From a checkpoint of a small transformer trained on Wikipedia.
Training: a variant of Muon for these matrices, 829M tokens, 6626 steps.
MLP neurons of a small language model. Each row is named by its layer, matrix (up: input weights) and neuron, and shows model dimensions 0-148. Each number is 500 + 40 x the weight over its row's rms, rounded and kept within 0 to 999. Numbers have three digits each.
A block is one neuron, or neurons of one layer that tend to fire together. After each block is what it responds to, as a language model described it from the Wikipedia text at the highest values.

L4.up45:498510498427539514506458479528466484513491494429509440498405563444432518554467474509524508539498459532452488521459507531549471432454506541504524488423509498509477487456503589552480524414467466541448467526486482579511510480550495541526524475465525564498439475530449527570504501443504430468481431497647476502495523442477486452527511496476549514480492481497448458478448532558551475520515456525449506472569430531474439521443449503512509496561497538470
L4.up311:436436415497454522506500489499497510554473484537477530587421593475440512466519504572475545508504531513463510426494501508547449477493520495483475508481500453480545490514446493593508513501484551542506487589521445419565449491473498558477504513491480448541512523589477451468482459560453536456526474585525541442430569527599469516431543536516540563501520503546514466555452461562521528551488431409496486490469475489581514544500398576511524530514560531543
L4.up573:584475499528432527484564442529490431543484452492571487594488413555521464519509524407563461476430514541479496529540504501457447516454472518454479444452569546482479535491478547464488497475457459478496503508525450498534461521483461502547482424412511573505497556523448521583460525513456492485508514466455529508511516505531451607494526512544496468575441468459502438386501506479507543498596493524548473584533436503482526464453546536476544525501510488504
L4.up765:490543515491533554508529547513425529617450457424382555513449479541454503484550455527508500503440512503502493477523519513519453522538527463509428472523537483496462493441467535490431523484515476441470478494505483479552427492478474496441508512496561515440484530539451506431541549515452431383527475560483520474555401436483486472485481472452422505507472436501472563512598541488502512533582506494554478472485433555420454558547429484528513446529506534474
L4.up845:485535450478555436480469469467424448544475489476431528550494610518437468469525478536502416518476488500577489458548541464502536449518546555475502474531494454477453496528533467477531512539539502452531491460471563429525451537554504484517526440482556463472526488473468439571508404464487499452500463432479535501493479558525476422460484490419460456428490491519514500433440403476516448488504426523488546510532498492506499522499471439509502546517539483502
L4.up862:471512487523550472555526520465500481530495509458476542560486442531419520567514447496518538557466501525474511541460519488587552455509489478452511554493500554540482545441547562531486465454453510481447503531466572514522478456525434386459484556539493508553482488603452437464517478515518462441556512499558484472464505485459485443398548530495532532458510490520565487545530514543521500579576481482516499507491509508514486495544499476571509542469493513508
L4.up1049:485475541495588415483456509456516513456457521522458566599472449491479546535476501488538492547487474445429484580514514499504465540470476468454476455509498486485488454462479543430458509439511493482457473497492509472515487484471474435472498485500417526505472515479489498488528507481521482483466521435497511557484455460532443530437515522491527547528532499507466468517500491511511564536485430439452461402540508491520540521519509497455465436388429588479
L4.up1318:533497536545462445430521562483384441496603559528545505531407382481457541462468525561511437555500439496576515528537525429538453501477501551546508498461475515487525456495593491509514580472541577511546468526549471504482443530471491449462499536449539537495510499565418462554508539456505470533459527489485510535546549533485465413522525496442472529515462500491509496503548538559480538444536515437512568452539496497468537504485486489490480449502565515487
L4.up1351:505476520525506440466497465518410429506567501518491609557472556445521508533502549468531497499517462492404501582504525458561463565436515513432476506519490517487525495469487506533475558450461418515465522515437503466491507528427532529469471461560488462565526493581514507502528464510584499511548519517528576515488501482428542499484503539487538465455521554564475455505497432519576477462504470506418503438506541489488484563481506449487502508499501497407
L4.up1365:509455560449477504509482483500474473511439448522443510656479463538494434489469530541461560497472452542485490483504438544472526498435525482471527562440523429465531568512548534537449523519485534550540495522425513571498460531544492470436484398459531419546550544535485483434515599467533511526535426573492556508473483401477498467527524477525537491423499589495503458532517503518481487584469420472505476525523502484535506458494439473496486514483490550512
L4.up1388:527573536522451503476540413511499462481480497481546518563518466435482557518510500462437470537559499590479511482490558548554481527550559556469485480547531449536452510515472513512578467499463549471496526484477509534448473496444461483575467600425473503479489532517521447560615535493488492522527510500472567566521515436525479525513455367503469545488533456488468553458540540484495513483473510490456482509514499486462478529509494531511454488503531585584
L4.up1446:558504517454434478543471455498485502534525516447492496568503436480550509523452492591542555505499485471553477548480565464567418542508514550517560469520464434446456535401499488449508510486549476535469556451470552465513479548516479474534446521544489460519449509565425488503470527485550503472527473473555496538454529515494434459514462432463498491478554494496502450460510516510515511485508443468568465481510491419502504522504477554555427438526453501485
L4.up1539:494541435494449471432459466526480492526517548467508567525463410524484485467453471508475500537542478547551482522501512455540550524453580500486517439503521463566468516450484562463461461505452493464540503510466497497531476522550493456499565503516483529463497491503421450485482501498568442469518431512551503440453536496511511533498517497509528520507515480483458537520497439544486469504472543468541474435507505511502430440503497488442508436583534493503
L4.up1629:480464536437383442529486570500444468465534518475474471479458500424550476471530530541534512574544503531505589498421524446457483491461489442497520495503481444521496454527490530452569513528422492469467488524467543477497494498507460500504468458504560568471484487521477427544428477437539485465487473450550373506567455500476523469473543489488483489517550545489457485496426480516512443521483584500491544420550515463474499515482522508510458553538528557531
L4.up1650:512452525548475492482517463515510467562500532468486546484520420492490474542486547514508446545461561541507492608476525536462475532492495496536517487514471492461508499503426427465561498501467496443527532457496464508480453478442521480529477534525490578438520496564494456470480497492479552522426466443464394485489497461524581478467481498514437564525529468492453414474593425474563467414472381476476419491544486543571530495483544522476500562547544462518
L4.up1754:492493492479480467489506424529496467425520451388530501498460474497447541454482573475530488496572500597487573431547516507480539521545534479520473488523481524485493466414510533461497471549467485540497435574516481521525432517469481509464513493469527513457503485457496520450483554469576515498445569490484451483496482495460516490559515529491600490508531486350503507462531479417447532467502493451516515471480516515508507501582510465528509489444484488542
Year's first digit. The first digit (usually 2 or 1) of a four-digit year right after a month, day, comma or "in", as in 23 March 2012, October 16, 2017, "in 2001".

L7.up367:555512532472502502408497526467488547615500511523471533499496477579502519536532547460503367494497551455539532457451465520440498536365506512489451475488455576492423499455479556581517514589448450455503588547479542523596510483494498462496493537534451539538517470427475490427485467504579480570466483516507540446467516559544515426499501546453530486478450496475486606489443522490510465490437493493542491490483514484492516449526466445534528492490479441512
L7.up442:578565572472520476509428511492444522603493484454527473445549517499506566522501573552490453444487514495534545465533531509497565482470509480487521460490440436500495582461483524530519466544468450543508518529523556463458484487441526527488518498403442543533533583524475558514540475478497440483503486524511478543390564505501478522565552512478510453553446473489459445500500466537469438484537520521457552489494535513411513501465498510508540509449530486492
L7.up958:481532494512516520408490473473519465468495557574458508512513523507440518505471506516508517529569454478520470477470505475534511513468510588501510536501489558516506560587522488463512441386461543493480486443481541458417488423497513504499434527488468429579443476426456523534555408501482499486460487448400509555426522524428498477530528450521453543462504466475451579550476423542548530451521442553481484532447555503468544474497517534498470481542492535497
L7.up1692:559446466509462482500499461560416467497464531569521498483480439470460532538550565495409472555530488467522520439492636489491606538490415485458454436486470484487516487522509467519489520523450482405455522443525522483506575506427512547485529465462442431553481490539490511464518443511501447497529464429496555486461511501517587492531468387521556502527455535441471557561478419580476460527511486480496485505437474518521498514507521512475548502479510478495
Location preposition after venues. Prepositions like in, of, de right after an institution, venue or event name, before its city or place, e.g. Railroad Museum in Portola, Championships in Ronse.

L6.up1351:490523504512501521586505551503527362535545479464494543523465492487497470437412476538461521421506424480518514563478508501478536465485557475526479508509452517537556523523510485560444536481532468505508438415543505491518552539450456483469481589594485513527555493494491571515418576576451440476529471444477494539528525535506490563533425483491463472544490543469478499515477526465483450539539534465433427503468481464434457469505478524585531482439537478541
Markdown table row ends. Fires on the token after a closing pipe in Wikipedia markdown tables, mostly the newline ending a header row like | Team 1 | Score | Team 2 |.

L4.up6:578466551375502579507544469480527485516522467480537557457483527540491437553503512443572450477532495456460472520521506477506464520548448568560508560547463483526408539621492553563568532418466525532520511545501486506523524580497549565491488492536555507500499438487547500546519537494549481546552493493538457476538538493485487510454513561454447458533530512477530505503547527597514470481505507579379513533540513541506561514535547484472485503554443466424
L4.up12:511498548502532549478465477541517453483517479515512534505482509510477443611476485439501561468515522534488559480511464430538474417427455463436510486460525500444486527480580480512465491534591467509496515535475434429428497498559436537381490548580480527554476428477416445538464473398590438489507534460413433514502485481581533429443517530496459496504487552432448501462504453500496478525477504541527480579507448481533526486570488531482479517523521505559
L4.up251:476500558471537535532524547444529500527437559553496530509524500491530493557551518498462551440458520458465518533551516484470553470522460523528486514496449523527543527465401475450480513506525421522437506529474438497493486498478532509514496482502476505477531543486457492528446619549494449543517480528520465486497534430525464530452425540525542524538544492440445443459560508553445513447516484499500430486579481497511519523498535518485476504430524526481
L4.up358:467562476423516495495521522484466512445502505424480455491528548538531567550492505515497484492493510529499536501442586506473507469477551536537491483550464493501524506437484501502470505536545498470442521532442480514438494423400467536506497493512504495468456574423460532499505574477471425524464411483471493473526485519498449503490529494514533501516476547530508526534473485499613535513504565495489503473547563505425497513485473491476507471454471605545
L4.up527:556444495488495463528525456523480467475530518400503551575493491481500499458522460510478528474546463506525495547429523504514481514459502512514489451539491447524502525561484447554524476497468491498554516481472525534426482539433552568539577567516434513562533497535434524509537570536477504519473555464568498469528470502589497514486530463501465525543530541496510596478527463530526441494596518493533463508451551471470524500545604599480472548525525539418
L4.up530:531507404451425537508469494534447511546594517449506495476505505493527471430521537522575447485587520590466514487466537489491486559509450511483487493479468463530508583456471548506525565476480412465487606525408453487468457526467549539479493536503564534493561499495443441478497591485472524492524501478483482526464508471468520487495438507512518517526518577500494499461511463525510456473495566487515478507542471542471546511518468538510457547566475562490
L4.up610:501482527388494492508463511542506430493475498468491529496469528440524447539494479504542570563506487522529576559426547502531549473473465473522549597454451464507483485543489503496489508538516513518517509495464487476571465541486450536545565568522547520512485454464531473517464538472546449523462505516473543558532458449566480487572485471446491440535492513469530502527544507483508467591482541542508459543527491505515506415509504448511484517507536473540
L4.up660:578526565497531507514502508590445537487544580444483557558487440470436473468489495520503503530546536494483484463512485560507569538464538511452473520523532525445511505536537449527541471480567471448536528471501512517551552519477517508530475461482494509485456421467483488526532543481494484555554509463448476531464530534525446542514478557454499495501481501441486515458502490539495482497427515580503452608528610517470424523522569494529451491492414521427
L4.up771:470506493486539550508422552475455507508529449505507582555514506553454559553478522526462562498495533559543533519572503484541620555509447569504467502580470486490572504535465539465437510477434478532474475519562483492470513423517448401479541577508486496519468520545566527467596519519513493527531475524542471463509496495479522523430521502546559543487517542461466483565502532512515482430494560425456524463483556471520506443511530516544479519563480523422
L4.up804:448507487475528485576482517490481499443554472519488591510493509481489461453482436463528530380431463530522540546508501515558522532450488550455487452491487550517523488516521458535543455501559497499410537453496537520566499535469482548440496497457528492477497456470498572530515535501490561515517450504469502454489526491493518501483493484499445414510491585516510509486549522561573553482417440457489430487488494552491515448488497498451453556543585525524
L4.up1145:543513504460536486517470514491578513467579526528508549537523510513457480542474504443482564464550453538591514479437492526514548460476423541561483501503501515520486537547466517557532574483577574459522515491546569455539492518459501542419463560601552554488507497570436464504430538536459468478523461502538522515483519500482506466528520486512505418563462479481487417498474512503553449526549488540490437526576491513507561506524563460477457542464483514519
L4.up1240:508449533529522515483478496511538515501510566466495489536451571509482532487466449497477498479492546464425501510526500508571601461525515549474480449528509530566481518570522522536464454502532523530498473519472466537539548518505502474514519465480528545509470522502522482470486511545503502518542500507508473534481497505629578523490589487569430484607512497518562537500495436609493471489567536567538472546468481599553547507511532547483486524483429517504
L4.up1356:549497491444488510508498535470485457520548494529502439467479516572456514499599501526481546543475519519570548492519447557535609548448541439420490510531534521556461606593469498460513515536501532549490505519601496470500535540445487532459478498535460488567520541531472546544476477508527465519491495476515466574487551422581518472454504512509521405527423540487561495447606500463486464567502511501503488490516554510508493553573448456433530491495515446521
L4.up1448:492456475449529385550483451477561515479484534528480527604509515456410481550490479511472517419475536470517498531560443524542436513457495398500485472515580523507557517543508523541504549455522509537497489439443494478465444510508497510446494536528436514488462467485563514542561526497520540507506512546510484481552491476565555504423538572482583497491506527436499469481494538484539531535470420509505470540506546445449463544509543485500542490520455606467
L4.up1533:585429537521432576456542524487493496523576478519502506558488517526528476499477431567503554472505470586595452486536502556500552517509524513478558459507545504472500574492577498471547535449532486532549529497521547490445486552419491499469530525519487513488482482535452555485550513536496512491508473478512501574470604515475574539479516502493459403550490518509525471423556491528502517546466484493485431527446495587510495424534580528454482421467427467537
L4.up1620:503461455454555539476557519441495460484578550476503467502476534502498551479489494469472468545516500501491390498514502507479565558524487497444492496489461456484497444460494496529460481491502489504493493499453513553427539548513545505473480518518507444469490447507512453614512502536506501521450469446531421530385539446521580451468503475492461495492486520483551479504512485479535454524529541519552454451448503444475537506516456505471387410536528479600
Table header row cells. Tokens in the header row of markdown tables, mostly pipe separators and last column names such as Votes |%, Score, Percentage.

L6.up755:484493436541533524476508496543499511427462506553486440484458432494424440505504541513577550455520568509458537493481490508573502497508451487430435490520473471414528480396497636494494485442508605488485481557523473524486459483453464592512526499479492514469450487520471511513510489504525546513438540468447487490548537475474517401466435530498455492457474535503472432503497473523498488486544462562499483508446522539415555548479478557536492523401499423474
Stats table middle numbers. Numeric cells in the middle columns of sports statistics tables, e.g. goals, draws or silver-medal counts after a pipe, with scattered unrelated prose tokens.

L6.up390:503480486471483513562490465546439518549509511541521428519458573529502488531574514482537491515499446482566467524501507480501505505525486469485489373513474568580491484518462459625509482530499506517479507545443445449494519517515484529460478496548548485498532493483443415529525499379514495477441464490515534504448510483510492558476475486486553484492503429472431495550439452525494459550519533448478485573457489443544434482557548526497551507477495524487
Year onset in dates. The space or first digit that begins a four-digit year after a month, day or "in"/"as of", e.g. "July 2021", "November 2, 2009", "at the 2020 census".

L4.up21:558537556515553471499495518495460569468520478472504431574443408484523526493490563522460481537534434488441517468499487484446503466394497498497480565499495543490466449481467465501509465436518488469545534477488489519491530540514466496426515490527479542542489533472497525547557436552477535495487535558414511542469554510509443499518536506480457477503448520451496447545497503499530504499438489445556512541440542506405491467511542492529484523510527473512
L4.up135:476529558516528578501479540483449498602511447582493523517476466523516482548471456516529456561484560400533483512514528541487511438546539484487531480524506513539543527521517548509544555556541460442508514474517491538518494510474493416466520536516541402469530414565425477411491447483537528506490493488431448441487523440517455483529484499484579441517457523510507543523478444508483450483540470430492507489522552563550506497426402510476550518502536550472
L4.up324:435523480460426502536484493522523478511562487515494522470506451501532453478524365420456467469519581453555457464542489508461504475504495574460559495511513501522476420529495472501527542442473518560513485551451445502486473408445508451504529445482551479497522538549516483534509482474488494499546457525504407470513499482505535488524480543489433485458498528457438520492494464519494487587508467539527524574479521601537465515477497536464494448513511492497
L4.up641:510476510535453485574479563510466444555513517455477529461563596487552529486530469551442488464483488559464494528542443449517539445438486537513536549411472459449461533521461497513542465492472517519463546489497488498500434494499514453423539498437494443411511561477483587519471432451449491403509507442513442592560418494471529458524561572407536491415439523461479444478501534554439496520503495500542493470581531491481483511431514523496569528506481520446
L4.up726:511514431408545632483477528555469540526534524505505544513504520439456467487473507473448613526533463550521575442558457481454552501443549490461528492508561531506455496516487407512516536472474487503514540410485504481475488492466425461466501492482481443402545484597459491411466419483525503554425489494415482495478413489533489549506591447431546497407491531512475512494569471491511475468518581572484484512512501506590507463566492482544567507531512502479
L4.up743:465517503488500505558435487526514536527549583518526530493467541464502529481463514603500514505497487430477518467418474445510478531449500621538560507543512501551488444452508510480548532518482469544509492484441556533465527488531453510468479423459475427427484551498502468570529531477515571407466459537506528493441472552478458412518501429429499466515522511426586465539450504437531464542527567490525536466533536514507449472524492530485520444518502502451
L4.up832:505512438440593548476477596470598506527520519536511488544504600465477498486447503496543469491556537520466514447562537500524544505508542556524504532490474543501466526502482516516519513501491421541521513539492476486436471444469471515519399530500516472461546580493508516548492460543460544516535481444491477554502497466495537452589509515494527561460460477506505440463515402496486438485468541506567542454495489506504469488584510494487512492567518456524
L4.up866:544476519509536505535508534477470540528478510507493459492516489521503411418415544486483424543552517532576562508521524490425419538501464553474427456585422481480495516544517533423542426453431595560560512469394480511453521556417512522535497510540475454435478507529487497548518511431512483547568489525515495475492532445472483494548568533503510474492489536501452492503526499528480506476482484446454526482509435532507515492492550565511479581487519484481
L4.up943:546470477531547494527508464506519454458499480462494416540491529475430545489634477478485591500493428466454525447428498423444482465441517513544506471516492445593551528548470473482573501518539504448513565446459503534508374483505504442515518487486511501469531494534536501500511435480480538490485448493491458566495444478482524485462529496472543451514488526477471500537529586496496502468502431471486450431479587555464512467563415416468535445466485486449
L4.up948:454546413488488524584532488543563552449522529497461522501490466483493481451541547544494505470467508558465524434491518507502577501477583467457475487490500550532497507553473492524486508417498511578541524531425483499512523501537501522424575486436551465486463501510497503454566521481467505494516512520484532384490428453477526544505532433410518521504488515528500439521528410527508459505496502476479483480535448552520488477484429523576494569603519481501
L4.up1084:567513503427556442484513551475526485497479462543493558499492509523497494527471558501469506481431472451489491527499419525511429554555477509520571493540490519424481581483517483438531599493425480509502494428494483535498457489456507517489520509495461519545506503527482468530560548474517450487509450475470488439446465511518514492557544499481589505539574490501518496477519576481464485481540479532419513494546533555493553436543560473459485519588517502480
L4.up1301:481457440437469475462500502599484508440497554504552491496515489463592490471492566501523508503486480499529513494566444491476449521510518501510452539499465459514496412543487570513497487506563489496527487529494540470555489476458492518513558500450596475498490469471527459536551497522418511447513520528515549475471520499512472479486485470515533532511515501547449530527554455492466437544557554490557470453497521498387524474502536529516529431484499519473
L4.up1339:502445462432546439481507515512516508522518484525554479500561492490534494434558525524528538452495548496471523530479474488467546467458466472488443498414572491491444500540469493552584491507501449530494478473539496600470413466470488505430528455536432450478553458463518481541494543457466483419540525523488508540504447468522422508507501516483474526537424505562503497509505421515490482471580537538482473471536477560486512541527544515469505543633451467438
L4.up1469:499528491565505509412505503522463492539472490486495530469543549446526477513486620476474495440498511463453500445552462461466487493538606522396478421471469536498507400543531528478459452465460526548525511401464426559561548517557508482557489464575512465464559485522459583518440428486546557507397488523459499491584499508439543547476526487521527540428504490495489471507539470458438530504514509477553529498510490461503494468482552465473546448525568461459
L4.up1747:483460512445565455529446534494487505537501493378521524496446564467608473406482512564517495495459456436556452571504477496500485515534515506473500460519477470468471538517486464503547490520506419510477534458557495544493525522526509560508428538515501407541530512568478446532500492506452550515569537522545487486476522575530549465451451555506581478486505501451457560466548567485505502544557541489482436482546485567464520436523525563494509439569492502478
L4.up1762:593523512435540488388545534508502488517498437511504536474479477419528575572480462513513515584520542513493503497489532457450570516527542449561447484555503495549434483480430484465473564459473542549461468518450540580467523515509473528461494500501543514533478505519549506431514478456488477417451474546482436457500482589475493559423487499460445471536523488523507508474505458508510465481548512476515526432472464566521549509517489508439547481490512447509
Modifiers after indefinite article. Adjectives, word-piece endings and number parts inside noun phrases opened by a or an, before the head noun, e.g. "a fairly entertaining", "an unspecified", "a 21-year".

L4.up34:487523480516556499567511565449532411500443535461433440551575569500519492441490447488500480472509496474525525497504472513538524453507491561537455470530492521505445496523542507548508532497520506442449537528473428458478498519512478448567481499480557493453518547482500486476566441395519484514484453445420503478529497498416406542529533507504456562432535449539494493465497528491488511522475451501466435442523528491523539442473504500472443469470549485515
L4.up69:511499550530520472433483458500505499556551537492509480473462510503599478545569503513445510498493499476465506506531457514522549522570495529478470395514467541543419474523520523440477422489498446467524500569473534493437521554506471587579542540503541491511501539507492522527453469463461489521529490443533458478572496520516400496480500534489528488468620538492614500478472536443464489570524507426635481450503476523526484477454552520496483508583521447523
L4.up120:478545502493514474488463489433507501499501514553519460458504434417415521468550482528450477488522549511533534471528559499511543498552453494480405464522506542502526474519475515478470435444531457505506533491526511540456435442417574485528508454493488529449498462506524502436502446499547466486522470587492465562500537509374525563465533511514443582496513533536546508470496528514556491498442479550545504517529589459469524483499481542508478468496570492494
L4.up129:547525511497452471571521545536485505576481484467449477529475486519525429484547488484436541499520569437510440479484482470506508504507416543517546516506511513451428455457485499468556535562474475492551502491480569512592444495479502507464548481506511506478500481521477445505573501544522541514371636427487477469512525453520504509495497484473490471503425477418535489422551563488466479532584438495521533503538480527501551489499527466470431426442471544562
L4.up134:545548470455573508542470503497513526543440502491457469494546541514465478536444547531615512544436524420488502528561491458489495524533446516452495480469440528543519500515485516432515500494488465505509514479435515502495605452538455542519502463510519503462449484525499499545551488471473477459483496506460488466464534483519508479517536538518508500507497579518463467437521459568543508501442551498514497438428519593531428450463448492497551513549501500482
L4.up537:480463494482637591492491503506460408541476515482500517578504580468512572502451562473565464528548537518561431531455526505471557467503507564540428513561449500475582471578519543505548520549521491464522463574501493465416426445466446435417568476555528533493436440521468514503489458516555453440548486531542493554448469549497527551412542485496431470459486627567492495492516511548532497521550565532516473520465558472472503513445568570550496510525500387439
L4.up590:493373504474534480510469467458545417495599495490466480463419560578468522461516562486474481497449525502516359489516526484457533480533585485543549453536480455480496477518506501530502485481495525494506519466431581528487466472481550435450525481544525498524527521501495469500513520427495560439458484512473468502449485573463475509460533490468519500524451499460505540503507496489487468503561503450493449484467510414487431464492476499492569553512550513395
L4.up808:475541476516438445561476546505423434528448504502474519594525508474510428546490511492524557546571545495478484511491473453485484497449446511513493482490487466530488475440469461491515517515511588472586480510506558521572540536532485465565480482524481547522492476467483510463546564542469488460542505483441484449455492515513562485472441479505461523502505585546476472514562562476524577448547488524483479414463460486487462504399569481515475485522485487499
L4.up945:495514517467517524502511453526530513466473569541521535516482503546484471561491533475488464490484492480477513508528494557464520552511484504481437553492479430484533502515469464501562500489444485482535475550555479515543489457574495485509537478497606467524501458502517510562535395506455508494527518522556567525525422446580481533514453489538431552465558530389446522494478440505463459545483529524486449458493499473433488459524464567504563454556506429487
L4.up1015:495511578491520480541501509520420477543497488462487592534522527506488464534487549545472537579465594513534539471565513485509560539489508444414506438535516517479467497516546568536468486459467455520507511460491481496562536505515473558579505497523516461469566469461492525523534499451545494545544440509458541519472485498443475530455537548550496483494472471455403587489482474542452468488462462463450511438409491505469520548496420529489562562521527529468
L4.up1030:451558511501479487477557475510445519524518489559549514531450497557488529519476462463427525504503477411505453521554503549506486503493534519517602423479548540490499502551513486489513442428493569513520499554410547488514470495518506493560458523435498508498483594488459432463439482550545506439490527478486521543502579452491431456513472503494492429535505497467551515454494511433502494539535547506534548457522489442527483442481548498493567526468541510474
L4.up1136:474511578522473528490492463505524494565560522478513540541485537481543504512548537588432463508476534449514478487564496520501578436559514450492426476476480522482443482496450518470503419473498445510528495436509589512443514480557445514487484516516420472439536519534480567526601443509521488499451532514495482499502542560537546478482548454519566536448511584556496572552451501485496478509504497532562440510463468547499490511558464516550501446479514494470
L4.up1187:547521525509471525481571549500564453510499485528572509561444564413509486544548523497428448546482517486419482490449516489525524531488551545454462533473484475534542465531439540548552522416510535427492476479501528515487527498503532520527510503420579462529520517472527493544465482516483509537465479529532600551470495490527527566488492460539440474518476550413539366521444570452490519551546522472463449484563442440519513409444496505476491498434567541515
L4.up1213:553460542517533563498584460457443493472477483496492572526460487497490517417469474506555455476507563468444525500487411487498543498479547503500489486540455448535492486472573522477564571450510518456502493512506511438595467482455544489512501541512480534499537406551486511497548566517486482554464479523560466526506540435437456528536493489489541449529552486427427449536551436462520448493554533448492493534528533482422479476415529524502458406462432494485
L4.up1281:523477478483489552568477571499464506523489446538457492423458538486571471433459484533523555566553483531461457473528489486509503525494494520454496509509487524510473494423482465544474525487465514478457498511485536452543571494488550535526493536476520494597505506446513540458574579578448495528573493472514519457466481399496444489522487466530522499472498534487517430568482582539479568473539497399513388514514451567446451506521479522488495512528484477512
L4.up1715:501448531489444522550502480448498481431422446526489524524475519527503506504443469457464496505474436429532480417519549452477524510494468504501498509499457429411473462521539542533530586459512414430539576529433496422462477495503499512482478499432511541521557537515541498472501505442525556566594484415440553506431547476463518568468487482546495512471483467487469494568528431534603539533509551475511478520455496503546512507504457548512511476430454494462
Institutional name connectors. The "of" inside proper names such as University of, city of, National Register of, and leading digits in sports or statistics table cells.

L7.up573:505555440525493528522465515481533503405602543561540413518483536455520557514539465470511464437525509482527542535520515494569550513537464578523440488533491413461457486493428551539542561516536476449481504580517473500532531489469469525480522516497422480543461424566489490486508467467504460506455506469502523495535531575495522508513429469491497403514413519455615498511480496497438533551469540522538531514463580494470465536521507568553507429445450525561
L7.up702:554522451482494553549452492491519492515510563500435516476470520473480483463503508569494513504506463553533510467532529513426439436515463531561461508451479442493492444510472507554483564384492445434546597521516539452518553479500575497516586569516490432475464481488465505423530496512498484507527495476509508529538441497523500585507469490460493481499524563509577452490513500523436568525455543502536461530478498544574558482470558482505505472523500462520
L7.up971:493523487518439581432463509502491426503468518513453534441548519522488484509514534498566508450545538568447547562517404441442445481505457514513473505477398465532444467556461456504473484503518514435525512490499594504530589549546510539483564511462537541542537505475428532463421524465556542452548504492492525570577482562453484543528444518481483499432501584480551524473471608425493458529549524542443431390553511475526473473493550527491538589509529532583
L7.up1472:483492440525426463561527496474488460541509507460498503587457459534488459537534473498485492469582570493541469520545495455475487483480527524518487492486503492474378511483492421485444417458483534504499484506517521519597563527478552480535474524442542467455535479429544537584543522467477528474549564550495503521499472550535485536557443510538453471516498437455550475468446521469565478479422418554478571403455525432485479534482462465545448551508490558501
Separators between listed items. Connecting tokens between items: table-cell pipes mid-row in sports stats tables (after numbers or headers) and prose connectives like or, and, of, in.

L7.up669:442520463520552535512408494486523501512501489476479512517515537509561432517520530461521490547528524554534476522483418464464521388525451515508531441435507535464481474500462522514488553435494465525439516481491499501479544484458533511447485530509496440494431486524536470557566512525527508518523549525439457400448484539492483507464567450534449552505494484535504514470524462493511537458512470450505518495491534523535486465566428524431493506555505491458
L7.up774:479540488383543568520541596569510528559505523502568502504550521427536455500514490518515523510538564512508562528514499470557522494489526514442518521516520503483531464546485480478506535524485549510519524531476504514519477441540475503529561523469499523436522495469486432516406425434424540459471445486465553541499488488553547457504538496526456488509418564531457493417465461556520434423543487520550487474475552552434490537537524498494487474531537481579
L7.up1175:537512480445488540483518475584418523536552440378508455442501489493498490575473452447489488539484419509501464497488547469466474491493568559451547488437491526480456447508460510529511582532446510524506490480490534460500495471528441484483542538445543525495576489502492451424488435463501513462502471489427513493476439478497455471571509456405421514473530522423501488525521512454529433533481507522512499483549553538489450481564448532485482491602546457563
L7.up1716:515485481496508529560544570507504535519488440523520491483455505471495472506442436447469496555489545466478489533555487494501550528469585469463496525507470546491430562547482500554459510522389578526533525506484449487519480429506458499516487519462498523480553585528494537471534474458499570480509414492432560497532406521549495501535512518456503505529512512535465481453588498468546510469583506574490419529586544553454520463545470478543460502586536427552
Ordinal and year modifiers. Modifiers right after "the/a" that pick out an item in a sequence or year before a noun, such as first, second, fifth, last, or 1957.

L6.up544:496476456445510518571477490544505506523504529525540534434501575468496459538497522493478584492501523501515542472516467524533527489496550524507483482559495512487502528550478451496415589492426605513548554486511516489505509442538503474506519503431500503533497508533463472523441417486454508426469490537415495573476425501465477501552476504529496555479495571477492485525490537524507511482568532525554486468573527528505454451539525491486497470557555493511
Prenominal adjective slot. Adjectives or their final word pieces placed between a determiner and its noun, e.g. a large majority, a memor-able moment, a 35-year career.

L7.up451:376506531502489529522490491513530438509587530438390485527520458506422495503468482483491525540476540530473510513486484510567517565547518436505512499523457488511498467503462492497436476506479487411477493548464503496484499464572493456447443498439560528507514513547539468470507507470514484459464513493512593431488519499480555470555416455552499491449517565496536460470585525508536467465545391479490496481536512552436504403428506505470542448526508472495
L7.up464:483509519501504506486502453488523503551546472481478497510523524538462529471566558514441475525458534468545455507499518493520466536543538437501511479501482490484515529502516494505532587525421468520440435558539455515453534525515507495477636584515519464512552456546516513511468585512568517559581389467474521511456529492480497511508527516542528500502516579496482500520505453523499481487421439465577576467466516531505482536485533412558509500430463507539
L7.up1044:490477517458433459527464553465527479538529532434464527449489501510443566518575521514468514535543524529532434530479523561494496530483531461387537467555566581485458471449446506449517452548428559453489511527442503459504568473523564515495543526575489519555509495533473561517523476469548444455572426546495550531579458498500543439589547567484505545459506515453451544484428555454506490559539452459534485505570505506454502486518507480554574497539475504465
L7.up1345:508440426554546480527456427501511502573548487391474524466576472487442534504555413563535566500495529574543519562506482506504513504472498513431525492512530523526525405536539470511540521400485532499463464579416417503492519483414530507486462439502463485490505501483504478548532482486543426481482489498480558438547551485479539417515504467499488508499469514507600497489566495472463505501508551469462504496528546541478484530470561454544566502497466450495
Year-start digit "2". The leading digit 2 of a four-digit year from 2000 onward, mostly after a space, in dates, tables and lists, e.g. "March 2014", "in 2019", "(2006)".